MLP neurons of a small language model. Each row is named by its layer, matrix (down: output weights) and neuron, and shows model dimensions 64-255. Each number is 500 + 25 x the weight over its row's rms, rounded and kept within 0 to 999. Numbers have three digits each. A neuron's up and down rows have the sign that makes its largest values positive.
After each neuron's rows, "raises" lists the tokens whose logits its output raises most directly, leaving later layers aside.

L12.down609:466469489511521539523502464548517523519509481509517517511459503474495469488486457501500473486488487464462501472520452502542514521478499497510512514501464467504504484466527473469463488497531504508505532496554524528488509534501490503427527492527466485474504475487517515505481510474476508476500547469511512504510510479475487493451448499478491482467518508439524500491488489476507476526458509484561517461552485544516514508479468455504497531502514483476518470507518496515512516518531529524534522494492511507477530505505547453498525503467495497527511486500457504490480481490488544483
raises: "est", " \"", "ests", "ested", ":"

L13.down990:519485463525486517530499486529503520509521499502535459504544517499512516509477516508525531479462458458493442452511467484512471506453481488485499513551470480515488451504472514461534524552468466512485506496507544496474505476463464507521477496464469520515495547477494506507484562513490521487468498489503509500477480500532503524483480459464523492476488509510531454539492463503512533514503519529496519492510516492483493536544496470476498508512515449519505454537521522488472493543497514493462531527503529509504477454523509488490460521523537565498503528489492525499506472508505506504
raises: "ails", "age", "ages", "es", "ables"

L12.down278:505449537498511473500511496528477465540435491509475500457509484476474534533527492504552481522496536474489457484506509479522483510519511497492524502500489484494489465505469518486482534503516494464477510471517504463477465507487499497525533497485527530502489512497459542529534509533493492500544473494487542539528509501546513532498443446489527523448482554465487486491516485519511476471499507473486507456552521483497489503515477503491480482482493501464532521552456490506482471525464515542483544535489513540527472501561472507464496523514499546504472558518494530526500518527492478553
raises: " of", " than", " including", " enough", ";"

L13.down46:512487476493505500534518477504521483504514472492456500498506505451517480478465501493455526488478493479499448471508518530512485477546514492512497496471511447476502495491483551485481493522523511505488517514490537480497502545463500499527449473444507486485536551492474498487501494519510442522501474534464522501474507466468509456533508529459452574492486535538518513511497511507525476509528531533495530497530489486494556474507482503484480501505479495557513485481501488490528525504513510462457447504533528542496459499487497556536521526488483513505490476506497545496483507490505510483
raises: "ably", "able", "ening", "ability", "ated"

L12.down978:492481551490458479555500466486502495507511488492557493485508517476511517491495549508500469515495514523494542499507511495482484523467482502486476470492510516478499524460522532499464507469535476509574498499527488520506549468564499486463498483477502462547492464521536508499532519537469541500458469494514523505499521504491477505495496506514492555504462495506478477503520465470478542490495475476522431514489502544547504480489523497462528495511467527498493531511496522481517459552506444534496503462485495471509534488482509518482533527514476514496491481454491503448515464519539515530
raises: "\n", "\n ", " chronology", " results", ".)"

L13.down188:461500494482496518533513510484493486536520486489468497475474517508484498519508525522494455489511500520505487508495504500523507513491499514517508480539424494499490487484502490466535471474521488527523486516463486504491520502502513497532466467491486572533453508490449491466484507452495499487494514505484500523487517509510485466468495475479507483476473470514540522505495499486526542515471487470515500517490455444505497488470520510518520552500551456499499453561471518510512490484479476509489516509506473458491506506495530474421556527455505554480506503510493449570480503534512474514
raises: "\"", " ;", "\".", ".\"", "\","

L13.down898:540532505537534481497486484507551514476433528535528515486483515490496478525498501500478475467510508511525503489489528489500519466472529518503499527527464491485487490512511498485484517507492481458537452517513487481544513475476465530556494531489479493532487504506485524463524477495499513524477499492498481515503459525451495480539504418501482545524470501542531499522498418439508487488506470549517490480477495491495486545495498478490512485536447528522482485492555470491537483558484485486476486511456488538508524546507499547495492459431467535483504457503495511536489507472500542534
raises: "ination", "in", "ined", "ining", " on"

L9.down469:550500504493524549516493473514518495501488502487500501483496502552536486506530558489488437501503477511496518516501494509525497475488483478521447521528481460550502457503453522451453512509476488505520497488502489511496472530502522501492530472494461543474469453486504482474528517507514517484520503505537522473514523498488457499533491506531506487522483520506482504516439481475506533508416531475504465500494517467489523519541459538500500512485504544447498491517511503510475486519544503502483527506528481530531502470475498500490487508465450485499496488469509482514515522494485495500
raises: " their", " a", " an", " any", " the"

L12.down429:492482469482488471507534529564501549524479543471480487505504482502494522484545479491492507511499497528501525476496492519510508481506489464467523479523462502506526438496509468478532532491483564514518500494502493424529441491517528457491471463477488498467476505495519500505484478501550498488479513490490487529504459544485497497519471562499542472486545468499508496479524492489499479502484502503553471504518483536571530509517521479503486489519518486474518493494471532459526502492486507521510495509524522446484428472480515521517476513498521494546480484510527492549523508509503431464
raises: "ves", "ious", "ving", "ran", "ved"

L12.down257:490503520496498443541479515530495516476550488487551462492504427488514477503518546499484492492497529528467491512471559513512486482478507522502515485518450529537478517474539496529478548500491493478478501522483467473500501483504541518522555473503521479565492535512512482458478495472509536501523507485554497518465509479491527477526525508524507489509499486512499503491494525511435536512468476523486491442509505493490497489500488501538465507494489492506481509475509454463524546483473494507531514508493519498492499462552553493485468510476523517479464545509500506536476480517527510505
raises: "wards", "ward", "right", "mark", "agn"

L13.down185:482465491443500481515524485509506528508496465508464461516487465513439533518522483522503470492494471503464532469525471497493482499484508469490516572537474449508521500493475463435496513479528511493508471501486513454528505485502563492501460496514529483588491492501456465483493508510502500493490495490531519489494496509491484512509517509511547461479500443495500511515513474525519509484506536488544518526525502510534443494520505507486525510495501483506459480485486506512492485552525480526507463476474466463512481502490485525533519503480511481515447486513507475515500531528524501511
raises: "ble", "ases", "br", "be", "b"

L13.down843:515536490516524448509544526463516539467473488529490507486509469482461432487467538521472501491530532539507467516494484489482499562511515477464480500498458493500502504506513565538530464497525501483494529496504497476474470493485468499479520497491498521521554455521513518478485456496515518537489483489483498462509499518456508492539506530476541463471506538496491490484536532500508498551468498529509488489506478534507474530524515484484489499523481492527522465516532516465517501471481507537464481511545495477482524511492531440483553520506534558535480542526523548515481494528493487486
raises: " IV", " III", " I", " II", " X"